config = dict(
    n_layer=18,
    d_model=320,
    n_head=10,
    n_kv_head=5,
    head_dim=32,
    d_mlp=640,
    vocab_size=16384,
    activation='geglu',
    norm='rmsnorm',
    norm_place='peri',
    norm_eps=1e-06,
    positions='rope',
    rope_base=10000.0,
    rope_fraction=1.0,
    qk_norm=False,
    attn_scale=0.177,
    bias='none',
    tie_embeddings=True,
    parallel_block=False,
    extras=['capped logits'],
    init='normal',
    init_std_qkv=0.0317,
    init_std_o=0.00528,
    init_std_up=0.0317,
    init_std_down=0.00373,
    optimizer='cautious_adamw',
    lr=0.00122,
    lr_mult_qkv=0.4,
    beta1=0.95,
    beta2=0.95,
    lr_head=0.0104,
    warmup_steps=292,
    schedule='wsd',
    decay_fraction=0.664,
    decay_shape='sqrt',
    final_lr_fraction=0.05,
    batch_tokens=131072,
    seq_len=1024,
    doc_mask=True,
    train_tokens=601900000,
    steps=4593,
    dataset='wikipedia_en',
)
MLP neurons of a small language model. Each row is named by its layer, matrix (gate and up: input weights; down: output weights) and neuron, and shows model dimensions 208-303. Each number is 128 + 32 x the weight over its row's rms, rounded and kept within 0 to 255. Numbers have three digits each. A neuron's up and down rows have the sign that makes its largest values positive.
After each neuron's rows, "fires in" lists the words (lower case) most often at its 100 highest values on Wikipedia text that the model never trained on; "fires before" lists the tokens most often just after its 100 highest values on Wikipedia text that the model never trained on. A number after a token or word is its count.

L12.gate292:167088161144127135142109076149115043149096093138148150108104118111123114123128189124127121094099103157189143125161080155092177137154147141133128059141128126115191113159117193068180076119162101067088083054110110126122150200138112083168179121081166154205099123142143172118140080110092111074
L12.up292:097129116152102146181137154191160128169068101126204185126156144180127136099093117108096093077119104085138157203110133106089103124123144069142149125117194102165124138136114162180098184125143135113196120139080160091112121175182166141109062096179159119102147133146097087137203123137175113167
L12.down292:136110110186111103089097147108140098193154093086052137127150102130139153111159160162106109123105109154112139120111143106070119095052105085133133116173088107102115138102096161158126107113121078109108163109122113194156099142154107129193169091100164085114106117119134098126132106111082156098
fires in: "on" 90, "to" 7
fires before: " " 49, " the" 9, " March" 7, " May" 5, " April" 4

L13.gate626:072093111109153132111110138074157177102105084149166117140109067117124101137148112180062114128151129044133053163144162119144121119180127148047128142195128087121152164144125151108126161146096138134160100081102067119143149167146142125087135105118164170133150144058128149083096130072187142109
L13.up626:136137100102089133137151151123163133169119119068149088130162173118114104131095086088100137112139093112118117112109132119164134075196191159077102127121101159100132152106141156154125143102157136078070101102143127118105087094083149206181160144160116147081121131140175120194124168132119092138
L13.down626:143121098101115153145099140136076119146106134116167108140213175162160147145098085170127135111164142134079157175114147095150197078110120094136067200135197082163184080096138135129186201156160125136098152107182133104096183131163147107112073134082130090105128140149062080111156147116113126130
fires in: "0" 45, "1" 10, "2" 5, "1973" 4
fires before: ";" 33, " |" 13, "–" 12, "4" 6

L13.gate537:114103132123115105174110112107094101122173081104112125108154147159110162081087110136140017109159103117119140206114142110133141111160158110120102062141083119175118147154148159130143184128153040139135140123163132125143128127157141128153123155171126118141118154105175083104172210094172164163
L13.up537:155168108098119110113167131162107076130163142096152137104136077121111138115121090151056121124179037086137097099091098103133121097185110118155178092162170231098086131115078137101121101157130140101088128125131117110162118063135138076132101096123093138124147162021131084125122133137204132114
L13.down537:172099107144128143089088189109128141104154100063151098175173147113177125150169130092172150132200146147161146113195125132069142123168108142178086105144087089119147155180114058091169084130131124169112100137122130084102174135158109134087117181098146078115133148163138117122138097156100148195
fires in: "from" 49, "of" 30, "to" 7, "in" 5
fires before: " " 28, " the" 24, " which" 5

L15.gate467:188064150150150152087099112132078126127168112150203162136048121116128102112123071142174125143139160087138115166082148123091083124112162149111141128104158141094133093158171124141103083133125114120124094115140129180133106120183205149164141084093144093114133163124072125122132102102166165072
L15.up467:125108144159178082116192089108150159124166136162115085114089129185109156160125100106139134168136154190138156119093147161189110132204071095072115117133171133153128085231162100165104072156112140125169198157155107135139107116119149146127123152116089157090101086153161134058098150122138057114
L15.down467:149100162048140140117128114059108157090145109109152144128144113113130164134135040079106103142157135134136162151147124102132089121142162147087135112098139120181073178126125141141125147122114082107156143116134126152147130129041180152100139197083054166167058151115099106079122108119209197105
fires in: "worked" 16, "working" 12, "such" 12, "served" 9, "work" 8, "time" 5
fires before: " as" 39, " in" 15, " on" 11, " with" 4, " for" 4

L15.gate577:164147182117142065159100151067084093159087122128179135139118161083167147124115149173147134082110137167088117094129145049062134136175142128146161125163062125094160185166109165086123076113092128093159108110111105175112155081169174060130137182135104146146103150112142145130192132100134166128
L15.up577:170148071087122098145114132164146104164112146154163096162181097094154073075196135096129101139076191136145116144110129102174148065193154131163137143092078154095078110085102135125144118140124097139127146135106141157095147159180171122108121123172132119084165155113125150155145138145139140084
L15.down577:104091117139163162109166172117136105082129154129137084082125122089156107131134169166118143083126098125103114120071113111075123118152148086137132057176105126116180199158139142144120093129101044194137137102120110153091126082089132177128144117124154066129132144143093189152128156120123141101
fires in: "in" 97
fires before: " " 56, " the" 12

L10.gate88:127059120101088136102115047109143070071168126164182165164152173158080113095127153130127096133122131060107097103128167139148169175129127096133116083136138100115117180101130141153077121189103094166171147126085172097108148135114132165155150139121169142128129177138118180126138149066134190139
L10.up88:150114151029142116134087167248137090135103094130157124153142199136113127068119176144171147100095130104142116141157123179096123136213145118138110102113131063117118159093121132143109141158118086168111160164078120100119142125144131105149151140081132173117098143166162149153176168136027178146
L10.down88:141097118110141155109095080169136123097149116158142119116128159111074108113111137148195098137117148137125126196119057109104079126127140139177128070183145159165138109094088180164131185087099065138165145131126169144147081116125109143083141116141146151117120150135164147121148119131085096158
fires in: "march" 23, "august" 14, "june" 12, "april" 11, "october" 9
fires before: " " 99

L6.gate547:093133077168113082111151097134135075108138190147114118091086154134151171153098145119171091144094158143119102109116099129160155156094142080113140064118163072138082136121133089101151062126106082119161107059083173072153077171079140163166145136126149129164167108108109141174092091163128135173
L6.up547:121151092146150105086128171113134129149115200139122138049134164174135122144134178100191103141133174111101153177112151159093166164150135142106129146169158133116133131053072128108165135113116063072120164105117170109121093164127113132150173114113096197196118175159068086145105159160113103084
L6.down547:080095171117146115124090150104101162195124000091181127119118180130126108043111056132098146108144146155161085181131178123163115141126143112124117161156141114183128126118069150152095191123083114169131141141138151182110116122134132092101131147145102195093116191105100144149109081177062110182
fires in: "february" 35, "january" 12, "may" 6, "mayflower" 5
fires before: " " 68, "fl" 5, "a" 4

L6.gate127:073145122158110107109076107150111145107123084122089168177130085147131144139118094126095120190189153135114132184107114105126093147123193089135100145128084095135182141095137107116132137132078146145160139099116060119159126130140194096125113180166138163157151048060159133120078123157122161136
L6.up127:146114137123129162082080120139097135082155046122142150151131095124079076201112111101188151105181087129097145206101126139093190182093120086118101120120110113157079151148179134121127194107102173179161092115203156100098128116133118102133100091104122140131129149117147193129071126130088164095
L6.down127:124144112134080109171100135185116161079139150142131156127133090197161155113166116198170109073150192135156097098196186154212111144154170166074092159063165107186151113084104149106184140079101118112126107170059110042165103147093177107145127100153108139124129087138141097160130130144167133154
fires in: "14" 27, "12" 21, "13" 20, "10" 10
fires before: " |" 42, "." 13, "," 11, " |\n" 6, ")\n" 5

L11.gate292:100135145128129131070138122075085136108198164130087137116159104140094123137048147114168115169137161009154065114100099157118149124126143123134071113073111115110116090083112139173078168165084083104135057100078118110114084110159158073200135124142062165223170121185115126136085114156110118129
L11.up292:143127133137121123111121156127101103164052185139179151124118180107087161131161160130185126113136176129186163182140133167170172122139143054116071119131157121148145113113145090129142121127134098115162141124159119126174143131152136096158107159120080100125138131108135122085168121141156186081
L11.down292:146118179127130087090110193147155179133115141144145192109124156092114107141122220139175127077094103152184190069131089114085112182172140139128189084126168115109103135101082130139115178100075108177097151101107149116072100119149152137106116194150093205152163148112150118218149123146112195115
fires in: "january" 17, "february" 12, "november" 10, "december" 7, "september" 7, "march" 7
fires before: " " 77, ")." 6, " |" 4

L11.gate10:171160090132100135153116114119051141143112150117165080080145129128113087122035130133108115135133118094156143146040191142098124123147122122115124096132147107126121083139111176105135090223147065040135171099162145123109083093115169140129178144063170099122133166135151111140167140107178144086
L11.up10:110133153168181133112123139112077127119156114168087118091143121145116138138145115126170145152137143069151126132148126129086106143180144109127115128110098172104072106127183137090119092112124118121109139091177149119127153091101151076154183131125116103137058085100146123132142135134121107090
L11.down10:104092095126121104073147105066140155112141151111099136129127071132112141129132109170134189117110132145138160108093172109118079094123125185195102097151147126151101171072106176112150116129119151162105150110119143070138122156074133139123080101178140158129124174110132086116151190109150109134
fires in: "served" 24, "worked" 18, "along" 7, "joined" 6, "work" 5
fires before: " as" 25, " with" 18, " on" 11, " the" 8, " to" 6, " in" 6

L7.gate506:127136147137091141108060125145112135129180066119156104147126093083155096087189156194092110062153122098168115111119189088167145137185132130172092123114113124123170106141113126124189099151125115148142145045148121121126121144113135155114069116096173145079084087137077145115125203153132124170
L7.up506:121127144095126195145067143112099128140176063130150175101091114118159135120121128168129178134107129144196110130133138166129144101153129201119140198143122148135145133141184112153196136125103095075128143117127082122050089107110147150101072146101126162079081167165132120081073120112090147141
L7.down506:125049126119159123155094143167152180133092094110159180128111173137122113129044090104141215147173072147110091075117128166119095149143138131121119202139142115109114128119124196085130116114141133135136099146111110163091146124183176118120141146135085122158122085160147127166173153115064076070
fires in: "7" 17, "4" 12, "8" 6, "9" 6, "57" 5, "6" 5
fires before: " |" 53, " |\n" 18, "," 8, "." 4

L14.gate489:189127136092095165153125152047135126116069124200188098140043151166114147124179153102136112112109086079117150156128131076205141202108107091193113086147129125124151157125112129162165112079127091114152136117136184130093151088120104098173119142137115141185086203093162140110120214117191181153
L14.up489:119126132160112131100132175146086144136126090106190123119141173150128139097105103141122119132138081147136167135061143110115124038192113128153139117099161133116146134160113177095143189111156044121140124133145154144137174098071123106135162147176092165132085176104104151124136131146133151126
L14.down489:117114095114136090097100127114120106190131158106155127072111108170146136125116085094110118112159141151147123183164119122116143103078104129151149084104133118215096108162187133138121117086184102108115158110116189140100125192143179188138080107144129103120126142148110097091137151105066100150
fires in: "of" 63, "during" 9
fires before: " the" 42, " " 6, " these" 4, " his" 4, " a" 4

L2.gate570:080120139108127183126095118085131114134168193174124117129123082123167130181134121152126121102121102074110102098103118103061110063106106130177129113125215121077117072138118179129109168155118116185166081105122155139195138147091115107130183116153085176177109071135144114131081126157132125110
L2.up570:149160142115146085089095080073089171125137166120140143134147058142144117174108132116151118083126146143101130089135101097198182199078166147161119135151149138139105101103179151101088143147083060128126111157160143187095117160098136166149189113152091175083112132104073155211092188174149171089
L2.down570:114088164171200137076132120076079143127135197147175068155150112135118127130117134101166092179111084077136182084152163085156167156142103161102132125112126122119124128136069162145121143112092116171129112084118143168142133162099102115146093080172093130073170126109107110142076168075149146131
fires in: "n" 47, "such" 43
fires before: " " 48, " as" 35

L15.gate279:080150138130132140130104116176117112150118100146114123077135157146116115084077146126186156083190081024147156088113162111110124129155131098045122097100142126089124121087153142064173167148123140129137078095105096139127091139144136111103166153160120185051132144140116138180140184120157163079
L15.up279:150120087140126138106114157156114118105058085103181172125130141157144079156163126139151132076115198115165127144118181108157068189112124137088102167076155170108111119074141195142104174132148125151148098095092157144176097086136112104127143133115068074123147129118101141184115169104039091106
L15.down279:086098188091154123109110173186136135134157093129118124134145160151176125155136117088150148138131149124103149062074145132125121124178131076110155102121126088083178112157060131149122175094201156099128139106162138144136149133128120109133136079095189153111107190095139115133113117191116153183
fires in: "2" 20, "5" 8, "3" 8, "0" 7, "1" 5, "4" 4
fires before: "–" 28, ";" 27, " |" 18, "-" 7

L7.gate109:038138075111147146112108098151086152041144137204130113123092126087081150159128159105097090124156140121103101068105159127197145102182060086080126165117111190096127138159142147135195116154153137112200043114160152123195130122172129156137169176155160128156167077101164149122104152126142108173
L7.up109:150144156169141147092100140144094147147129084108147127158164119107123166120163115058140147099158113108131136180090153070170131133113087115105121100155126055101133155092153120106115150099121156140130169099202073154123127120129133157127085167110108131059175115123138125139193158120044145097
L7.down109:132126111068134129130125170154097182087090118127140134135144097132099126135096165141107198116141164139141053112164132173172099116153144100039086148055086167139132147104163139163181107122166106099140064110144158157143184172067190130137047101171091160134067096109123187169110154138113081054
fires in: "0" 67, "9" 5, "were" 4
fires before: " |" 54, " |\n" 9, "." 9, ";" 5

L13.gate13:118121168090159094084095160087134103095133112112146118168166070122142083127113128137097118109129132093139125134102114089125164187072162126124122087090078200102177134116115110050182118151122143169127165123150150167098228182130098068111147181165115174177163104121111177164163157121132145127
L13.up13:059096075087104162184103132091145116125106106109174089088128167156117157113207122172097064134114090065063131103134142099112145137144154024143162136126095153065128109108102102133117154130083010096103131152088137141149170132179083130127209178131134137115149130161183109120171144182140142080
L13.down13:107108147076094165110102133200163148080166104109160139165157134059180175125139171129174121078084204126112167186147126098140151202086141135151149071129082059092128149111103098098136109070129151115135186145085123136121134131155139132135100161161122166061125191134136172145129168116156111153
fires in: "in" 55, "until" 10, "from" 5, "lazzo" 4
fires before: " " 55, " the" 6, "azz" 4

L15.gate280:119095128117187155133078113105114129153123121185109099140141084170135154186162090193117115165159128121126143146100156109114104097121098059146088093147108090172077096190163148132182107113124156139115096141119097132186153167136150186159149092097111133141128183107143135139125134119092187108
L15.up280:139083157137178160096068160093091132199158079129083197123130156129186150169097100153154162110096153154134112101085087115153145113077088097125140168135123134158117115093114067086131136111119114100176128092090160140156140115100200140182132203099100179135146154088173076152122168091129116171
L15.down280:092116124107169128105066202090076186106095080070163147158126168152100118190122142176127121155118159152149153140076135116130140115159106117130169112126126170143142176100180078129095114176119116135208129146127113160168163170125135186124115084062125138056134080112095158083149125143139110153
fires in: "such" 40, "well" 16
fires before: " as" 93